config.toml
n_head = 2
vocab_size = 772
activation = "reglu"
qk_norm = false
init = "normal"
init_std_qkv = 0.0395
init_std_up = 0.0395
beta1 = 0.95
weight_decay = 0.066
schedule = "wsd"
train_tokens = 199700000
MLP neurons of a small language model. Each row is named by its layer, matrix (gate and up: input weights; down: output weights) and neuron, and shows model dimensions 64-159. Each number is 128 + 24 x the weight over its row's rms, rounded and kept within 0 to 255. Numbers have three digits each. A neuron's up and down rows have the sign that makes its largest values positive.
After each neuron's rows, "fires after" lists the tokens most often just before its 100 highest values on Wikipedia text that the model never trained on. A number after a token or word is its count.

L3.gate248:153139108117128112152103142130107132142157131116149130133124098139156100136107153092124131137106140148142138139117131107087143085097156155075110073155143134118127132157180165146136096107142092116112150074137140129172105182114166132152090147095101110135121120062125109119150143174094188133
L3.up248:172107114157124081174118149119088097132142111109141147131124089126115105133130125109110118102101164133136120115165180087098130086132141148095139088137139147130133119111195164146164128140143094130138133100160125134167087156081120128112127104109110085127094135090113166150123152164086173127
L3.down248:130125106113115149143153165116116104171121149139127140095128111183121143067104172122123092130104148154158148126193150101096122158102097157125170083170122116117135121114122122114128130123129114151113131132111114103123139128140134152112118124130072105126162176116167116114084116130115164165
fires after: " A" 27, "A" 12, "g" 6, "ic" 5, " Ind" 4, "ist" 4

L13.gate8:126088166132164118200099112106099147112119124119133142162144084106146129141080106097126138146083129152088133156118137146106151098152163092083069099095168143104142104125135106089133100127143173136128164080130094147141159133164134107150129115160147107123127093119068153107119137134162117150
L13.up8:166144098122146107176133100122158099141147150133152177141075143119155181133133114110113149156119132139137107116124167155134121133114140121145112135113134070144119121118135132135113112129158149109136155109135150106144127102121140167127124156145087118117105127122096099160138101150149110150
L13.down8:121159064091166145110125099162149098148147144125144139175120165109105111117174118109118077097104093129137117116120149091116148129146172109123130110135087141123158134114116116130112125126148096127157125129126134130140109180096165109156118145131128094137124114136105124172104124133136165104
fires after: " |" 96, "|" 4

L15.gate98:170104120152133153165110104158116108131167111116146144118127107132165151164120110128132153145099115140131129136131106134137190120125148112110060094122121116107140142127119098078185139135105141165131168132106097099115126137179146067159140104170176126135135117139079148133132114118123082140
L15.up98:173168168111127106190125099126112109116112141079146154155138131125139125131096116085132147094093122145162131119131166120099118159128131099132134094129171070129170124111105107138121151124135151102102183115135160147153113140119134077077126162150111145136122116155107077136155139130142124145
L15.down98:107130093125135177113148081142155118152151138089125131190119103139083130162196096156106112118102099107080134124135141089124150105130110109134137124140098148102145132103139130133160149142142140108146081141070107096127119187109136123133132124140155087124136121152125113115145144152137151109
fires after: " |" 99

L5.gate196:100112095123089116160120136099141106131181158146104137120126096145125131144084114107093125129101136183119097119130113128104109079105170186124105133114143147151122142107134128090165068078151112129105156069144133133109139144120114096118119104112113116162158129148161094117174137128129184127
L5.up196:107124056128125132143103094091124127148142158136127130111118104166161116138086133083124156119111107151112109138150113129144096100105155114135114133095133133179133120114111136110182075114129112107099116079134148139124085130090106093131160124152149112160146149154129115102140138165108124130
L5.down196:109126124113085086129128170100109146122199143182154166100111125160126133087092134102102120146117122125106101130153134161126131143102119132133157107100165120127102153111105127123158134125133153132133113123126117086111116132147085129115119153107093142174134187141148132098158096127144195116
fires after: "l" 22, "r" 15, "rit" 15, "ol" 9, "an" 7, "ew" 6

L13.gate149:099114099129070127124097118135111165077158137109133111110136114134114154139123140111131134117153147127098107140137137112154154096170135132129123110132112118111151141099164111130155096115115117101082171130123157114131128148107135145166108161153118128163149114157148128104120104124074180107
L13.up149:114145130129115148111141133138120117147110142091147097111124142153114130103161123083159164106108124129158135155138089142123146109172164139185123105135143094105074148164134086119140163131110131080108143127124165110118128163116111119145138181159102118155145079165143144132080149141086136129
L13.down149:130066129128123149133156119140098145104128146161162119160117156130111121091149144131088168146128129124100113120126146103102115097105079117174114133149161109085132156163099119074122153127160137153136146152152131128118122085114166165141151150109109135108156156110157103147116129154144122119
fires after: "om" 16, "r" 15, "t" 15, " m" 5, "l" 5

L18.gate232:142142156171157133129096139122117141110129087160134129127177135103156102156163091087124123175114145115096104167121072109164156129143119118056162127129150142101162142123165158135141115137111117136136122163135125078122149139122145115124088151099142137119154116140153144112144152123163106145
L18.up232:127148145132145104144138123146152141119150088160103103128105121125114146149149042159091120138117105114091134147111134141157136093114104108134099161143150136141144119138124147111144092133074113108106131167117122143124133155128128123142150144071156150125150143126196136133105131134110148111
L18.down232:125106126139093123106069143172126120110088144115135155112097174174129157117145156111093172078134117121127095117136100114181101122151136127179098128119133116101118132135144118138152118107150131113071180110072125100130094117152111137126137119129109096134105155167129113131102091118164119163
fires after: "re" 39, "le" 16, "e" 10, "r" 8, "ir" 7

L15.gate198:163145127124169185131108123122112082136164142137118100121159127146148111164179088133110112129118146145106132102111088115162150106109091149101096100136172166112127120147159092104133119107112103160104155152139122178127140150135157103149111106083155146144121121133156116142079152095152115102
L15.up198:141161168121127123122154119123122089105127114100155122102163126112147128150130088152131119106144106121119131109146097133131157117100133189135109090139153146132127155169091087123171099096098130187129134154127108122110162112180134121167176112142150118163109113165131156109107156106131172124
L15.down198:130168135089149144087076163127107126101123142155108107159109159102144162116093147103142153111167168130145082134121113133125125120168152169153169129106137145129143082120142140174144122103142111154127120129109155072137095097142093138099105121129107095121144156124109115114099143193101111111
fires after: " e" 26, "e" 19, " se" 15, "r" 7, " a" 6, "re" 6

L14.gate206:148145103140146144163120111131138117132152150089184161142089141132156154169110127099133151161114164145118128128126171144148177089075140132115099087117128105131182142140151111105145135127155135123112133082112128132106124138150135129155132131155111102103139140156109121109128098156169147122
L14.up206:136134139202175120167099098141070122125115114120096152138136141129140149155109125120127134142123092136128162111162136130143066100147135115175111072129123094098172141109184154096141134117116188127111137052128099106142145111140147112146138138145103134099143100104123149168103085113128125120
L14.down206:132120110135152159131157136172145086141169117097123153159117160133079096121173115123133112073160127118143116130092137098100129109145146102096106115197106134129152140075129099136136154145128080138136149144139138123150105140108138085150118115151140121136140107131167106104147144140096181072
fires after: " |" 78, "|" 13

L13.gate329:112077107119125092162107123128120138174125120114149115159149085096111131090106122130118101064129113134092144173128140084118120102149140155120096122161159104100150124116168160141083136121137132166110186075156110100153107110144133119125140153095117094118115131109103115141156159121120112140
L13.up329:085121090127124140138153153119161099104130094113128111154100149112082106083108139085128118073120144127105150133140125109140128103136108127124107131151180113157101157137151143157182141109095140163097166108182098089109106103163119103138139155112122116129155139136119156137115177101117102162
L13.down329:128113144120102128106121132168102156148084175126086131117136133092133076126120097114111129133112101130153125145132121112130149177091146090128066122150146132146124092099166151163149146134134118078104134127130146151154116154185107158106136131151125098153175128138061098107142118148114139125
fires after: " A" 43, " O" 12, " S" 7, "O" 6, "A" 6, "ou" 6

L16.gate6:118122133106097140145150155150120167097114101121122110136172123137149120133122104125089070137113148117098087136140081119137146133151103113075098161111157124066177133156097120133110115148103128124103158129113168172119127139122164122128114142118107151134099143151106139144144104143112106105
L16.up6:101125140105097124103120112145125144126149139099108136030148125147144131134167162135119124107136122137149088134088132152130162110109163163122115142115128099138125111100136193136124158143148097135138133114098143099142105113157108132132108125083138133120109161151070173136164121149119123141
L16.down6:158145112146126122113134102144109136092166110088108125094136132141104133126080126166104116174154157154121142082086117150134098131121132137185175150125143154098099116114100138106120109127128102105114107154148113106125145095138152120107165110099107147142122138057109151134164092180125130148
fires after: " s" 56, " T" 12, " st" 5, "s" 5, " S" 4

L7.gate54:130138100128076127131094156096131140134168144133136105146115111140120121138091131112121142103126144154117130135129098115079132074122157153093097108155136126116139156129216111099164092110122122119107121102145146111157112153139138124128091130077113110146122123152135145099128171150074163120
L7.up54:148118099113112125132088165088136147137166135133164115148098126154101129141099132116141183122146143117137148120124103129096139062121144169110108108171149137117112158120197110125166059119092122096071102119148121115131111155105145129129115136105154130156127145148142144114131188160081154132
L7.down54:109125095121096106135120169094128161138156146147129173102097115153150114061136168118091126170121109134128120156192140090114092124101116151144178089156142136138115131141119116136121139119143141134124136114150123105081120112113119143114152143107078123135149184146143105085148098124108137143
fires after: " A" 27, "A" 12, "rit" 12, "l" 11, "ol" 9, "r" 8

L16.gate348:158125079140134091161097149163149145119186114135134113126156158114151131148154082092087101138133123126098067160111114147148110121101104120117129062155122159093107167141130101079170128125134133136104149135117176143126142147138137168147128137091151124120115121127123130136147146134127125118
L16.up348:146129117112080182137123103143149153116081113146102139133141122159116165097149131112072118139125128104134200159117139164135129144086120134104122067148140124143146111187111063138124136125143146162129146101111127145144149135095128153130113121132145122141142162086148155131163101111139106154
L16.down348:120120139112112142136123145188158118086142095094134145087137160117111107128146125145144143101143138153100120123141109146157055116157149106118112141105096120137149101182132160128095113149127155140117078129119113154104080096145137168118150137205120151109127150117104080108143135149155146131
fires after: " d" 20, " dis" 15, "et" 11, "re" 6, "t" 6, " ad" 6

L14.gate160:137134108137100122136105122144148159106110187152083137132141163146120126155090176131094126136132114125106110148106130168144101117078115113144109115174126150118104160113164072098129126152125130136123160161116144145130171134223133123114139122118143158140132131128172119121092118104107090165
L14.up160:116104113084109127100147130131123141150088149130125168134142106137145128139145119171150109105128130127125144139094124144115156141090148145126142105140172104155161124195124120106084143124114111176126106090110155102107085152164115109150123118135080135106136145151117177122168062176117145114
L14.down160:096147167161161124151129093122195106129134152131140102161123169128142124144161152108106109112119162106095125140144139124096134128124142119140124143130106144116121135145123121108144156111157170095144145181124117165104097131138122103111137083145131094131128145113129118124109182125167102143
fires after: " cont" 18, " s" 13, " d" 13, " t" 8, "t" 7

L12.gate437:161161117138113150127100125127145140144079207099135120148152142113142129174080133130131105121142112135117112150113139111134105121113148123151113091165133136102152181144119107100152153147140095148099167113131173171131177133161115123178144136138087116127185122107109149086146138132122102105
L12.up437:114076107145111114128120147121128125119136138121138148121139103090137101198121127143163128081120120105149090128078159139120157131127151147125117114144101149174138156169116157167127118130105125065154113150160120121164115109120098117133137129136101138100082109141124164137130115130148164118
L12.down437:144163127108113129125113108115126108125122094143162096119166092131083124165094144123118102147153137118127109120125179148144124119141112102129141082128105114111125131151130154100182163135142098096143149124053144100147136094129159157161131104104136117133120114133126171126123157152095093151
fires after: " " 18, "t" 15, " c" 14, " s" 10, "ri" 9, "m" 8

L15.gate320:151104133119118101106091123094126167111151129141122145134134154143132179119098156108134129121109080145123085137128106177129135112122113122122087118148151092118125177134142135128173120143137144135144150111115156114139133172183110155113094140119106140120139140185163112138141103123166099167
L15.up320:128067097123166128101132133086124166156125179125135178112126108130144087112118140123129136113141099114087143158140129130154143064118175116106118125134182127137164185099118133104124118148132093149167123123128125120146157104116130145139142133117116149132119105129158136162109080165088130119
L15.down320:172094125153127145121124103140123137109165125106143109140110150155130168115155139115123125116131162146115131129115124114136124127143194116127127128132125068130104123143115088114137146098148109128127119120061113158154117151100120134115104091149150135146109115106066098136110127132191143182
fires after: " th" 22, "s" 18, " s" 17, "t" 12, "ro" 5

L13.gate349:143164096133118138152114145104172132142128118145146176149117093084105099154077106146114093075138143142109133152098109116113114108149137141083095153154158160146166134158147137143119131075127154153116171084146126147128107093170134075155169168099112114124104116113150139115135184135158114110
L13.up349:127155137149160121133107129157220152128126139111139136157119160105095137138083101159118147089164119129104138126138134147095122097121182142113129146135113113124105111127136153138071122123111080167163152117080135124152096112136131075113177140162164120100124101132080128122146123148172154111
L13.down349:173149140150129118130146130135116143161114096159130162114127141125109122125142142134148127153161093115165148113111102117103103138146176114129092120173149093131095127103142132155106140131133141145123150126109156165131103167144134122109131136154165124139114079081085123069154147142113187125
fires after: " S" 32, " G" 31, " A" 15, " K" 4, "c" 4

L15.gate399:156143123123129152153106133133124129140155096126113123114149164070158122181104142157100118131148134130102121147117141117171143086151139122124114143131180146087182112129125104111101108127139127109092129157107168146143143135143176097134114122141108117148105117119121107111117094147147133065
L15.up399:153156112099155125138115148144112119150144121083120092120129139135116122136111194131127121123106141126131111127139140179140127157089144136150109083154119132136152119132129086129126146146141149145115127119142136117121159119149089115147139097082151144152105104159064118168114084116110087135
L15.down399:097106090090168131158167113113123147103115165110118126129147176115128116160115126179109113172151124118121116115102131135121139096113139087135160144110121165131134117133090106114149152137127158146099123157190129110172167160110139147139156161140161097159125149129132123149153111141133128114
fires after: " s" 18, " c" 16, "ec" 8, " cont" 7, "s" 6, " pro" 6

L19.gate24:068134104143141130130120127152126135116137160131147124135167087105115079183118101148101084086085122124101146148075102141158114140097148123111151152144147123128142154125159103124174107138102138128151159111121155140182142119176145135118122133114120134120173126142131137139122133152136067094
L19.up24:108086096144154115125099102172160164135109109153097114113145104128100117129131110133149112087122121093093140094100131149119158138137114148147115149152113134129114116155140109115132092145112094154156134111111109147193140130167144171118136127118107143132130151123102140123119108148110168128
L19.down24:148139133131097134147140128166172148118150154125153145144088156106137115095146152153096142112144139153153112138127169131140129139127104119147145153186147125122098103104117151093173102089076122127098100163115133132111106169145118118123109150144109062160114118116113121099129134118111127156
fires after: "e" 20, " the" 10, " d" 9, "se" 8, " t" 6

L20.gate413:104108124152147162167101137116141153131148103139110137117116111126158090148106098113121120095117134110144165144135102127120136121182100113104134170116088141148187170114126096175137108159141150155116180169138099127164148150133155099133095147123080122123107139098153141094106102142199096131
L20.up413:146152141100122136097141118124106146126117100179127157137133119091126109133153081118138149164117136099157131054133149140144118115110100139069131115172176103105135111134151102123135121107139161099072126069079128169126139145153125157146119155085138101131115160127164162138082120099137103151
L20.down413:148130143156129078107136134128152129125096124076078116134143130143121135124114159108091108125113134178150099212151108130124169118159144118141092148117153109110114131136125118127133139122163135154125116130113080122083167138128116126064174138117162106149095139105155087105157114122130127103
fires after: "ec" 13, "ir" 11, "as" 9, "re" 8, "at" 7, "oc" 7